Part of a small language model's weights: rotary positions.
MLP neurons of a small language model. Each row is named by its layer, matrix (down: output weights) and neuron, and shows model dimensions 16-271. Each number is 500 + 40 x the weight over its row's rms, rounded and kept within 0 to 999. Numbers have three digits each. A neuron's up and down rows have the sign that makes its largest values positive.
After each neuron's rows, "fires before" lists the tokens most often just after its 100 highest values on Wikipedia text that the model never trained on.

L7.down668:581575515467503480489545520489419436481507508410509538492462508556469454502482525527545536524447470462475481513485485492532455524520503501525492548501504446548484551510503578555461538472450548508427466524494538549500483520482519483488410481451459466486483532493438471473509465498563508548480460556463532505490419499503473480494532458540453509507607444470535614525434517408488473534497428505467520435509557524527532467494604492469553485558552529486512481536446543508585433523487473511444494539496453552570522567491474449545505465454558493485522480563506520456563574470515481466446461483479533506561522534576508513568517462494501479479564470550489525489478435552480490546512504571545490478476575472493451456473460473519602516532478467523459512492472504553541489499486479
fires before: "\n", " The", "9"

L9.down599:479507484539442555544508573548544462473428463565474476541508525576462439472485493547513528450554526482476479488498601512499520489451506542474437514496513515487423499465491457600483462557519497484543532522464482491431465480540504487556526473429521542511513525473515436470534456503482571518476519420452483510607562476534473490556493461526472513542507453431496441544469523468537440522469545537538501498541478559464463460463449484493477459509456560531542518516448489445461555485509499520479461533464552529502579511455490539493571516491442506474551517535532520507508479568543514437502527499528563513433558510489461485489495434641534466546548510488407459539569589445494531458522525440483548451511456479469448518526422474431527520608480553596494461455466547450552548470441457
fires before: "s", "k", "ide", "c"

L12.down787:514417455533556447521425491415471475539473500488446517502505542525545547476442441549541486469518534497508514609493480552522502522534559424599436463515524445493438544574514499498495536477516585502461482535476490523459473552467564543566541500495552539522471508525464511575448563515403488526516488471413436534530456485438517527450599554483541482513515449447521410540517516479536509505522472509593518504452534495510537499407526497465461523445493470456490484417443492524512497444529496484500498577509486493424451459491505501486499455470465493449534451557457435491483515457474475484455550526546542496473550518497492492455427525467510598522430468564558557439494551508538503523582548531445563455479459444474480513482528447504532496497485542498427543518513519486516496477488481
fires before: "ly", " as", "r", "d", " to"

L10.down293:545484421485540450483516507521450471550500481533582486472424509452542443458575561505491483567425443522510416506467488540536512433478529547481452485521528490533500479561511480474477512557533491486475496476531490519520486442527489556516508512541502569524531477385537482556528540509483505509500605543531481506460542512516420502500512481493503485530488514558482544558531527547460502494432481432473478500508472525445533479479479457487479471466447428459441531497469495466533496529484497455511507523468576532588482469422503467554472463464534518512492484575480548423528496477466506506468456534533472557487477530491509539487451468514453509470474507519577561460521548553481460471454494482506494418485498444490510551479459460452528517524494513474513473423543535487465469507497517
fires before: " 19", " 18", " the", " 2022"

L3.down221:420454481505559553456527419567418541485455467569461511526495481559516511464523481528437569507474469462510523452528503522506550475477518537480503405584515554534503524502456494420532466497510494448526523535486435500518536543432493530530505528510530458489446474535551522520543457541547538574411554513564517536548462457531502569516531537525554559544477521477490522599581527519501509558481523496496461501464501536554494488449497468493456436525513487512516532541519556477496522491476535460505541466496512527484532475492431559521523465516512503511589533537558506460464592493509601527507558511476523577484484441554530478451523501434455525455488560527547416424545448499500496467471532534497535532492513485527500511491531401455446524561489513508481481410459539480486434559488600
fires before: "\n"

L7.down999:495555586501499513435504477605567479514449543435506536471507524506506520486441512502525519598515482510495526481506502450465563523608455467516500506491534496559447527503534524499516459522474490500500505531487510467504483535460489647432501473489471549535440497488408558551497528569497472484489492530494440472505493541490504562488524464554535475541473528484545503488564554550505489489610566462496522489498513590497554467452481462500520529500446501549504509568508508523457504541490444529411548479444457490539455530512518545553506486487506403503490570480461479565546463547495511512512594507507483518463487541455454513525466479456554518474500525478487477509466394562524499483532490465499464419500495446560535522486552521484464492487398529506512522479469475514496505488493533
fires before: "\n"

L5.down197:591485590447541545504531501454419496547555578446495580477488499530419449472522526437502512592512468499510526454517505550556486501497528489525470479539500469564557494540451474561472477538519519531404521540509521533528581482491450547521485520478470566484490430455471420422542428510500519509488471513458483507502536557506456509538472504497433433512552468504518521534488549490500492537527498475469500504547513526507523432545542474558503471513519490486511487551447481440456444515540533459518447487486412509534495446428519423493536473494488452498547513487508483505505573480551481524423459495482452519513432433515499459518531420511538516531488467475553518582456589481504537452390548505507537490446431537520523459564518437526527444513442471528521476506544494575534445436496558
fires before: "\n", "The", "M", "-", "A", "In"

L2.down409:508499486496529463420432576450438513547589462476541487499492542522501498561541543443522483576426461499500461541526459478516467566478489520489461451489445544514492492505533490525495477526446486534522435496456470481494542531485537482438490471488438402464520471440464508499602454510513470471482447486514444532402435504510481465550479468570522502549526510491538482566536502523524504494549537421490486490470541542531516544441534496604569411568535426495555536528494448510459453531538506482548531468595534457551495537503421492509447607571438503491486556567541487478447487472545435496507519474514514506468547482539527529474486486483537527502530450489535472508523474515440518455551530514514528511501500521545472527511526516538478499543478422556480423568570485477626545488484461
fires before: " |", " (", ".", "\n", " he", " the"

L9.down913:497531481566537456539483493455533504520459504444588536447528523553491498538517540446501478528492500479545426440493456485519449490505558525531483544501462488505439491506484503568440476574498492474511452524517554503469545554477489561557565501431453495453468454468586494457524460474481492531542438555532541492477470458505544458503550525476475484514574458520513473520469551446528491550588450510525603554499493589487540503522441433552467490575568427539538482510434511491484455557544484489542507529588516430503505559483464463447543506524511510503550438547512473417514641487517410501418518569498495478554529453549542514581539445521563459456523459467511519475537548508466515492482504519484543485498482513502500472532419453540532505504490496508467490500512525494533424553433463
fires before: ",", " the", " of", " he"

L12.down361:480504577519423497421488506452509528483558496508498522503567426470475496463497616472591445476484445553477502491496493479476486536468465545484487467489494527514580457513519487500575524586500524465517466498504458542549510532492502631479532419473417503413501481506466507441498559479489495483476508486523485498520501577526533458476517513473522443560528463527505486522527509551503503551529489508567500498566482513472504473491503574491516506522495455460580517503461504477524478549453417470502474476433498480567492483478442538540464516493505468448460535525496594531534448487527527497504552445491498484543451462507489453436445514515413641501471500538543525480521480514576544479449526435527470514560583520569432506467514519543452440489435483493484466514468466490408526511499546
fires before: "\n", " ", " on"

L12.down660:506540501501514509462541529491538528535484545489508590438477489440455511462552489577515515488471527482539472523414464535512449486497483483482581529441434484525504497537454487539470470520506415536455509459464491514471519493493488410515474486458462536512524522532523519544434480512518563512444504510503492495489524505508490510515504486459491508431517555513510510518435457463439484496551499441483539505518489422549430495491467675445522503491496527527551589491469532492519541496513547524437473532497442438481509474522490536518415449487493525485525589599486468542537503445536476522463510519451464495452582528527446459505377471525511478510540470476489558475516565406522442498442494524540454518480465496470508462498450469539573534469477510469515507490476524522599473547541476
fires before: "\n", " The", " It", " He", " "

L4.down212:503530520545551481443495427524538490530462496504422478438468507563514526482549484554508516465493463481487527534523472572471508543582438503503463461484528518498441443517465544500562441501533534515519495533486497438524504500477509479537444496489426485523554475509509535502553505508473443470478468520531421508436481473491521541510444504515484493557487542443445429459511468485563467589481481522461442500541471483519473505470406499589480530472469539455500581476555508536566538454487457521492509562543525564514500581552490454501547486469479473482489575498467478435526516450479569455516494479498566530519457489503487510517444495501505542472485511538474559477509447564531462496463517567544529521535551444437587521501497550511517460490542462519438443506503575503480517589521556
fires before: "\n", "ric"

L4.down779:549454477550506479439457532518520482511539510504550479523523540520460545555463440523513481497485470434507523459496544478427399519533575519490480461532585544465437575454477448500534487516473456558444592487558494528572520533506519519540511533521496525466576483482547473506508495563483480529506504611499557509535489511559472502527530612539477479475571438550472510435475479473444493486507496525539457520488534529498470454500509444499484437513528416539462441521526472507486494558513515510516490473513489471566512485474542506463463516350503497518529540458476415517489517502483498450523564517486530542502505464469523521478494446549497468536568483561514535452471494513449529471506461474523445508511460482450469431424456482496531518503453484564409569496523499564593457502447488
fires before: "==", "===", "s", " |", "-", "="

L5.down192:460519534511516536501457435517545533579472486455547511411556475518438490470486504496398444543461460470519518392528473511528538472459458497509532529481538500496507512508448540520482523514524465500580513479549486572539515497482499482533441499518483546590509474580462549509484506493517492493563520502580451517475530518573486521470562533495503427408445538478504525490519539497582527496500506523510549499581523473465477512475444545438499502520459496532502448519423513465457521560523554448510496450475454526566554457467498475541515519412534463447470504506495505505495532487461479536499498497508519510459492595486495395484614540555509503540424461470441447464532541505559542536529539482476523520483477549432506462539497444497484522534520450472511499562469471493531508528625543
fires before: " ", "ro", " Al", ":"

L2.down154:507545534538480469485560454462501530578541512547525499470624513498475535460479459532468525496456469588482527517484531496519475495477506503488476567528502530570486445596521527475505480508470519489501469562442465489506497497491510566495441510466513495553485538538498540494548473503537502554576465544514524548449528470596443538516456535475485575525473451548496438489488579515449444495500479442472519471447526421543478485537486536568417526527497492507532504505567442482534520468523481474399468508444496506528478582602552485528432507540467496557486494512473437546548520455493489493599469507432518510435569471487495562510548539474527528484497482509532497500464515456481535494545518508557526454522547564426510482516527527399498456508425513516517484473502505454472513537512446
fires before: "-", "\n", "|", " "

L12.down419:516555549431526564582507549543450503461463511508452504456502467510458518500513479528473520529544521428517513513423470456462480540509478454435475515445449537450473488496487499486477470512478426503518536481501544498504575554493530466562512489574491463491550427470484508485463496496579472541502504487485461455528532538518528400518486456496443517486521468530501522495422477464468528501470464502511528519559545481484523480522520617564474462516556508495557525535496547502501494495505536520491561518478490477507570491489528483546481464468493437543526559408501452526510529508505546531489421440490562500468520517508526519483462461510481470573518470561496470552465496496520469493506542520512527442536489535548536551518498484566607502441539484522471498501456544518663480553516492
fires before: "\n", " The", " This", " In", "5"

L7.down886:524473481469461491541557482527501499505568525423481510519468491547507485460507531490511479494485534464529547449477554513473529515482440534528518549410481520520529450623407515452578501528496528458503490514507504504558421462500566512486525480491418459529503520504502440528447482448500485446500476514483515531545477488518481554483487526545533619515505492525487493497468416512483515519520509434541462571473443458504518492446488495617499488504517494524467498563446486401442501453555495474429475483499511460537527448476494497526498569510524497413500480529532482477471488524512487501525512453475504530520455493452604537517526514561493511479579514453539357514562490502534500436522520470486510482512521528511476546515508454433458508509480520445566510509565498503568463494524493
fires before: "\n"

L2.down188:536420496598441544481459491500513478560483516433472502472478576456503477471486486521403563494505525549473410471446481435521509549497453535478516533465534515555449440521456550441447473523544546490502442505447517516522446538469479441482433571515481490433481595479509499515518498555487506485441502520523455534584546534494427536468484456511556533482469428504481536467519519480503488469570580589508500503442563469558447521474467471530406541429543449485469483510586539493504495435473481490498530517485508478444449491489505552538552550512528512498450461555468459572523594518519525446536456442504476460482503600550375505482472484472494497533487482539427470460505554506530501557584423551489558491509511546451481525424530601428504529487465485510491514517410505510411515502450434
fires before: "-", "|", "\n", "A"

L2.down641:514425484554456477469482495524474488486499478540523497536509504540434491480539494486467555490478458475501446474506581465468488514457570515458486561475500523490468514602407496494511523493515547507522462484509463537519543511503470520537496528530549501451477511577530566475550527561486502521374471419478485543466473510497518472535496498482522521580447467505408482481465529459528529495436548506490441440527548556521549536488448496591500469554515544541488564496533499506529540431471499438421581541533582509496510516483459501469508529473464490511443490558515521511467499504515510507493546502398579579493457558490459492482567512457486516488466470454465512373491411427501475489512515578510536522529546469565484511471517430467510485523524507587504444513518523450575508547476561
fires before: "\n"

L7.down660:556500513525514460455530544551558476483529488554505522504527519492559490470570533496485432513504580500433476453547505427517486516485521479520547408514430502485488460650439517571476449543470507503513481507538554534553506531513487584466521483530478502454511485566524485481526518513534495528479502470477501483472517454527467544473490606528482557491491502473483587483533477483484521466488509433461518403514538549468526551468500506520461504507490472480440519512487467550517504521509534526551460473506572514502517542491522503511458503438511467507511512500533522469624483537461521471501563505523421478502557601530528548504474532437471480549466546512463412445475414497484529535506513488474583495476526459490525518511468518435496495496459495467492493473532495422426449527466502
fires before: "\n"

L5.down1009:529461511465457463484540511449514457473506494475502493486493534495591456502494545508531567476463476508507495536436486408475429547514416481512483526406459474499562502547540482526446535458544583492526503557527517494513520450514536529501506451501437473551503514492547455518531506490521483488449606526429551594484503470472465456526462411562534548583513506515524541501507479481454523433455525534424499508516479524479534469471540480501537415465503478579564459534607531533511434528499462504564470481472526489554520485427494466467462581497532548401486517526541499467504506506464533476468467462488476499491485467522526500530547485469542472494495454446409491442475615584468490467493496565470542482503498565522490500595487507500527448590492479475417469471454458491471535547489440
fires before: "\n", "ing", "i", "al", "s", "y"

L2.down769:511486584538535550465506517461546553514439511536566546507479545515556467476462485500463432496496523518478444530505437515508547453508489489497477510548492448571487496553521463471592521570465482497423521432527519530483482500451483581443440489479518480537483526518468569549501506458461519433481451483537481547493513499513526517453470547516448494493451517484563532564542528552490525425443496535520491477503488460505577592443453443661487513505522434536474476555458522452530478426468465476547520537559504487583523483433521470498464524494548493470459484480520507478505520434535480422462502584471465497541507491520555528593485507517590456436418503541565501513500507455501488522560531547524466564457556447552502513560485482457535514508489510537482455502530495528480556468519478
fires before: ",", ".", " and", " he", " by"

L9.down444:556509499578479537506487445527480437488497487413545510563515559444589459471534518526473499471463495507458477491523483519527496449532510466481517494478449562520484470465528474575463465518526521554581493441560534389508504532475463497455451503541424440476428555526471472505496479493521428433473519440491479479456516492565484511449481505520481507526484473613517518540488572496456488501504467560463493599507548534533467363552495464371478553532480505466472445419496487402485418425455541462458528542484480510501513517457543448516515495510506506483514473555487481578423493532466463438550484518452470525464514407466554556522512466546483439491431501550477521507444504450565476543538479518504424591462514491546523588443446495532511473506455507538553526521569521514438529535479433
fires before: " to", " by", " the", " in", "ish"

L10.down405:512444514467596512538458512498514454486493486508520488509491441444552471471462457510494454501451502483486471447471427476534512494519516481452516392515504508550474499459536555488537515515495493515465572511520474524523454533540497496379460489422565474514476405463561518523498474539478538448484470510480488423510430392563443426490501486417480536544458520475538488476482514511488476483450445511518421510475491555516476583481480599542508531407413478503500483521538488540518518500562504512522550497536479498496501542512547492368492520411476529436518488561508456449522508479521536463560487503490498522549531468462515501525473500436490457509460406497472517497516540488527436435440543517532490497484453469480495432545487531537474500491517544486527432396488625486528486526553513
fires before: " |", ";", ".", "ul", ":", "re"

L7.down704:552463571508531488481561550457504474520422449518567524508521477485445500432479524515547490583456536406495520497536483511482533514464494414448518496509509438575489564493482474504521477493462473547469476493477437536525469587441547499508453512480533484456490494478475440410478555427537507420524539464545468514460470463530461565474551502447547425549550508507463533502502466542561509533495490456466501469539461502439553460487426571528518469426417479576442509534509474491491458496513471496482499392451452557477535451451557514505547518501472441540523515480488498459575475482508524492483511462511490522507499480479413528497529446503485575484506469467510535569503463460467504487500536443472466489496562546489459481439543544515467492512509534543478449512492548487506578512477413
fires before: "\n"

L10.down242:510477466498487494503453527484529483511508524540433557554495550524473497478489476563471549446517480470591512531422552514542411450461510495434528475442541438439403514533504485475531453532561491531459540530514567502427500497519474472503519523511509477467501502498422514478560557480485536466504523475415526538519534497455513577499555490515520515446578450508473558466485450535446505507441457570491544528586502537547467507499414566475431573447450498509469479568502480447410556472464467504474525412553474505454503532477543513587429517445561468553517530519527456510544473418497538502463516471555558527458535501399380501515492452478521420461492457515499456463478477475490523479518595498483547493506444485523532520497510514544521439516504501505471455526426504559560514505521442
fires before: "-", "|", " |", "ong"

L10.down364:479462455528547507527463526508472441553462543458458530432457563559463618500549469471541572499510444541523510590526548534487569500546567524531610501491533497478476501435465504549506503485525479522428500505514513529467427428461486566478478446511521476490453481515461483496484557508540548511573481506501538515547536454503551466452526527513472454544517534504521506478461516440528555528503554474529510493456519545511448510526483439552488491526533495483525520497550520538525521511554508515469524576525509466523460483527539510483553479444519473460454419524503552492511581512518495504462598483538508492438459489519469433564486528483453523579511463526502434482516449482512498555555470502472480507486453530548547538520468526524583554535520549553543518578486520547581491500569522
fires before: " to", " as", "ing", " for", " by"

L3.down288:552427456523439457513500460507499481522468526525476459505500514525452549397526513527525487434506476416473511486480484505450484489527477472497569398515505427481518438598431498506501455558471533440563492536475453499541503482474523515578522522500529426444477535477465437559480523546536476477520489490459496517545461517449490476480443505509561532468468503570524569546433478412478525505533472441493542459583464543452533534549484564547509524478558524449524494495444510491535553525507434482440500558556493506507496482470535479546540493376500493508549532401462480458552487501504461504477578505486509480490446473509494473508506464538602481504457577553453478472482486480480464500535479455557534523488520527465500472385477465492520518461451485435410514503463441481561397431452487
fires before: "\n", " I", " S"

L9.down912:513603459550494520522547436479556447490479499469525448500456541518509505551511527543463480567460496507539568418425504528507517452479507547504498534441480506465491537502514455534561518509493501384514479494511473470484524538474450448437473516568466522469462516420506466532490505551496565505553542467519479439487481450520530549461499438553425493527478500512504473467494542497506536465476422481487509467459493491482467496565523521528536561512486493474504515502412538443460452504536494531598526551507461511571485548443451558486485538446523582532417426490499528449501453501498514481534455504463510483505451478502503546528495541497467510473497558506510489440549518513565524505519613433534425420495500444564500505464517515498516425508516516490481493567503587557456481480494452
fires before: "s", "ed", "d", "ing", " the"

L7.down536:485476508530462479551480505468489504515531493407608571451536484476441488522461483467480491567443460536520474433486471571484447500511545556469489504458407504494459532484541484544455451509435459431457450490479490428538557545547491515529512458496484433441488484490508531381465459467520479550477495461556556397510424475584566475490472466549462522476476439427515435522476426437503451512551430438502514534513500509468493433561507495544432466568489380511484521519421470495462518504550461525599505552537525463482451533526470527504456495470496492526512486507450492442424550489513428485482510493496463509524547561506518449501531442492499512507519467556549514487505506485517481498485535599544493576536549505476464526482470470509504467443460491435393472445486518471620438557528498
fires before: " the", " he", " it", " "

L7.down298:526502539488457501443548452524498481499510548525494473511543468509526503589519509508396499471507421459528583483484519475480447487500458487511529494512484539478378522555496490510502512487546514423524499433547465496540459586452500445556457553460534548461514511525480523469461526462482489558478492488511558536523464536476479508575493520553435536500481477540436439483460543509478547459495471441494457459555511521477508527548433479587513468508439424464520442513517437455489467476534519525465518480423473510457496524502474475466545470476512485484500434467492523481501520559426557487511501487463503507507530411502522519535523601530561545470420526499450447475469415478547564539567512466532487519556529575539513490516503464464488533459459508514486544493478544509481467474515483
fires before: "\n"

L4.down81:427452515493519481496471479431487467544496514510481475475434470499533444530492527410451514518511490468519501433451432500483589488466582468519460458514540463526441502543526517559482536496475561531526562444482422515498531464537469575458513476529540460506485622506441504577454433542539455503466475447522519504496539466552488498528543533452566511535543512504504531441521476580487503559497507477516448498505455455510537530515497516513499503518535449445535458492479460515522505518443516580548484526541477524513465534497425486468525581547484536532479552529469515497457522495561538465557492546526481466458529503493513552550417517507499470512568554503552484505537463497504533434488495456508513519422537462450477468470500495455468498541515514544504593553451551502487500509512515
fires before: "s", ",", "\n", " (", "ai", "a"

L2.down241:448482549546531494514519521498496587467493496549446516464471482506458518551515507517456555554470484506497471441505503489544559495493496536503487483530468533493429546573510497490557548565532473508510499473500495526533436489464531504538433483563433483428562488535400530451546464549495430490478503524553483432522528467511455522467547432466482502524432499511520440501531523533467523480522473483481492413507465472496507521518435528505483564534567458472476528497518457503580490477496496536489441504549462486539452493545432546503490486514481490545482493482492499417536472395445541583511475486387600601524502488544503439479479560460543524450548536452495530523530494481487419530523521489493516537546553478494517529472511534546526499530496531450453469474507546532507463523506590
fires before: "\n"

L7.down138:527542520485474463463469490498456533455539538466491501499507510442386465519530462375536486527524519469525545480471586537518533447503486466481457507461492494477502486553469523545509532448478534480470526506543503484525517545406525434507521546439591504500523502451479443476541513421491462493539532459446494533482560545440499528495465527495495496486461545515507572464485485547428517504419575390460448515465495531416516473531515474531514512500538560474489492479525474549501498468503515495518497488551526505523538482506557506496409492495542471510515494469496480562556531543514466480510568556447457470456543494478493499523615542545513484502541526481578434564472549459499478484491566521485496498480553568483445495500437487493428489517512544535488505552411423551485488456554561
fires before: "\n"

L9.down832:475447531511519468548478492502493447502474488494460577478457471500496512507481506452498514440478451503518484503566424574562478510523520534515485593465470485524465441585477467468427489589488485497506536457521480478531564531463488504486461509540451539517558465509534452463503445475478482518559476455507581513492516458519496528494491439455418528475518477504467554537514474469465467497468505434534484514517526521550522447469481490496481505500499472481539522539450504592466517482540515496428512534474513513552544469476491463543492522564437470509548466521537411549493499458561540489467466467484559503491514468474453479534491457475545499529580477484474526464495503486483463527527555535493488508457482501477537525524528454499504508408482573519452522484424558569536461511516541
fires before: "\n", " He", " The", " In", " ", " As"

L4.down687:539490491545559436548439524472527476459571438479483495474453524538454514498468544495523499514454483481499449517504525531525503484479537495471422526462437463523496442626490508538445567486446478510499548541493544606503539503499525558567532456494489476489462475489520485424540490458496480458506493552523477486472508428516515550532505487477443503527497499510607496501494546429560497517487460498453533474486426528497508513447498527612435499501529505582479564509459538556516498383455468463546462497455530525521541480477460506536511464514479537507541547526476474494568500517494472449469467469529476497497481503444586490492539500549493411497548547496563554506578491507493539458458445494472514529409497513493514497400495552506579536501501393546414488506575553511618485444465516
fires before: "\n"

L7.down427:424467566545564520479517426452487435510434456489484471441489493496511420463428472475501496549473561414467528500461477463512538455499441504526500446549479508483450527493523541549531511518473503435434491530455478396517556497493487502528517556466460459491493472476438564476528513516450513445498531512392526517545526459465457473493525445460513474480496537504485498492457520509562468541433573470557451434479514491499574498515518466472519531510477462498572475437475511528488470538554489517532514451565465493493504469532485478448471565542525440519504542548586550499547515451556565463568448486541458544504534420550508452433467500510479406531511471463563443513536514504577534480486541483457552490489483586475469463521540536408476499498528559489498523475497496487556554498515491
fires before: "s", "ate", ",", "r"

L2.down750:533529527571493438497509586488607617550513509517583489515493491449463482391541453455538468501548445453440512487505457557492512482533501522555448503461491529551591463526516479574444555562463516466549557467518534524508532534486504520557474496541532471499501441533489548497500528552432432500501552432570458507468527483529553504521488471483516487518523530514518552564573540548464480422510510557562504556468476418493462538486470433507509469530465502452508588509480531492518476578529523456439492449474493476577568487438423446541496494544563458483457540522509507610547474522498484511440462526435550405492513504467509525541466498508447468479482511492495487501514562511490502519495479547535553477442467469486477487505538505527443444536481585560477512451482507503545474507479485
fires before: " ", "tten", "th", "s", " Al"

L4.down504:608535559526524503493514523503445524526491568487473544527490457444467437474500482511541495509495519500493528525492492526512487495503468483512470601477530534554506489593525557456564469507571529569472542535467494570455458506507505465458476527522531476493487475436540569462445480457475540516436466524476469540526510549495491547458491494538483496458553466475451596497528559496545488521523447559483489436567536428487481526482460433553521492548528527487489526429533516495492428508513574470505465499416538494502486563506475441485546451483452525547446482451466466531466440449525516448528511457543507503488515507576517485481536471540504474455490500467599457513572502588533502502473537469492571505414526522458481463546535496404578457496475474577396426455509502526436443487495552
fires before: "\n", "The", "American", "M", "B"

L4.down904:588515475535437511539499461527507524514481483508524552507509582511468491538549552507457483526495467515512531445513483523509537456493488532497520472490462460500500532650485549486524489498502486499439501499545535459494561467533534487460484504527480489534500485481442460541537512488532468437473485486398569498484526491493587471452492423435519478472505525485461545457540449507498489480546509412492507527481507489430437516496517478524479440468533426468531493459518459558506501538588499550565467517531563444531497446486467486408495444496584495555522600518510503490572494557516487483510488484491496509518487518478487513537508503511465527556501509455461530527484463466543509391601533497461461494579545497589517562549548546511480468448463518495527552555520577535521491532516479
fires before: "\n", "d", " the"

L7.down83:543495447528510514479423431509489501473560458448408548516531472504515482455445504511479525514539482519516496536493462480464465456534504488471463499497547515516489505516553505464420499555525535596403493531448473529474482487510529498573482475498523481532575448578544446529482470489510535521488508575445512521542575575486510567488470493469436480467556436532489542514516541490418543503498458481497450527574532423463543538520407548565400588498494481417550473508513491465439505485475460471548463518546520550503507510509562503524542468495443436507497469522482531507531490545481516541556553513446493494459504551517477570497540527560495513577508526508462448526506505577437519552519473517526554497500536487511557470520412453499523535594462483564471404486530575488491555521430511
fires before: "\n", "|", "The", "===", "-", "A"

L12.down340:581501479429456509535475427566473468487496471465549568557475587522508502483508538501501506508512516482484477463535481535484513512542608506542462470516500502516458509538484472536482474492513489537439510509550467477484495515570524531495506526448517451417502514442551489519515477512457525490584471411477537435415532468571505534505533491411511434510551426472563527510500565542509502495482501438505529495519524522467437511566520516531507480488534550452550427509447497500482483535522429471456554535533531549501475518477484526463425510524490560519513442529485427447483466527559570514474424619409494509563471502419526504505556461452504484590581493446529514578498564488510434469520465562509507496556454484483472540505465510511481550447446492474430502471554527491546464535441516
fires before: "\n", "The", "I", "W", " \""

L10.down947:538467446502460506579465510478532535506572552502531464601502530455549553481462503523507530469483457516485489545473477545540539506522469508459556445397425548535492571550450535599452553468538546492484510542561556534538481524481535469409494535506568489474471478499449483537533492562492423560475479510445559537525485485540527472483526496536484489442498538441469440447521522500528476482431551644457519520525516526499491450493477506441496501479500519462548513416505529534542457511494485488476474446542503509482547535539479504459507535512545532517437539475415406491521471525483446516478465578510473538491412443553499476510484431493508464444479517472552464544481568520507514508519494490524530573482509485553512478526401539479484491539502460530504510512578574525480514544532471
fires before: "s", " the", " a", "ed", " to"

L12.down586:455499538512562513484575495454555569510536397495427508548493500493521542527552492513557454505486581541477524537505514461526479514508541475509537489571520496457447508531484530585515529470458428505414466445506532534467441509478492535540425446508501523492600502447471489528486516529486540522467535479432480460525408527550590443495480502540519567478444544492461474543517586496515455539440525544521501550468589536548467551526453470571476461505430497614453501481469514496536504529544496500506573509537535527504493543512475506465413561494468527470497496479432485533433456532509452429448448559442492482517488463459515612505484493541548496518538487537456478524495523564463476573519485531526546513501480499520449508543502490429512477514538489516538458398517549504544489514476465
fires before: ".", ":"

L2.down2:495515508557464464566477470471499412472430448466570444527541483514569603503466599442518557521433481520497483517446495558606458553524518573528530516509534483488478503494560451512459511502448480479500384532490470481496509552496463521541553496515605476512450558466488493473463497477481506546537418475562540476494519484458478587595533499513477532439462523519526437506516559517583493454490460497497550493484537518494514491502551421562427498470564469480486541491498496439476436479466478453502488478541518493451400519528507462625414586516485500503504534475528495535502502495467509530510511530531590605469472489507559506536462476463508503497516520521524539424443515549452561533498533538457451502505494494505513587447427515482470481433414504543494462415491533570562513494493457
fires before: "\n", "---|---|---|---|", "d", "ly", "-"

L7.down372:493450510541489513582497529520476537531548516483496536518511459411484555561522514495491490494517468475475556503541458470492427501508479469551523520567470474463428480523520495510523508454500398454502543484547491510492486517445524470432483478530509490477513524520465540459505529504521462480564530448494514503527507487526463492469489457491515541470517519542436510457436476554480490476521526461542444483487457506529489510510505576624589511548482555541482507426543441479528461378462529514471489429508448502431455559511493494554463515487475511402521486505545492605461478480571574481538550563551528418536547485474501521467488520529506464493501446503554446469477409481557429444522529498526521538505513573528481547419527484502525468517455479601471445470523461527503517514552556
fires before: "\n"

L9.down256:512505505427424546493507507489515540477564526515529542468505516481520465463545568485505483472449476577447462495539534397474461488476452516459478434595523577577571501531527495449435467453500519441524464452489463475512525437474497546490437495558505474487465483488443525439518456461521536461531452504445550559485512475546526459443518527539474438486444500389459590480527480429451536513463495573510538510440612586530483565529506440459475446517451464482469429496522447539516497537486500468506495500509483456521478473469484582472482530533536435505487479546544524527434545549554492477552520477452498524515534486435462521526484481493513466464533435465497443561456439443503534499492489513479568524525559515490446524479487524507541479520499504466507474476474470490550430449464483
fires before: "s", ",", " and", "\n", "'", "."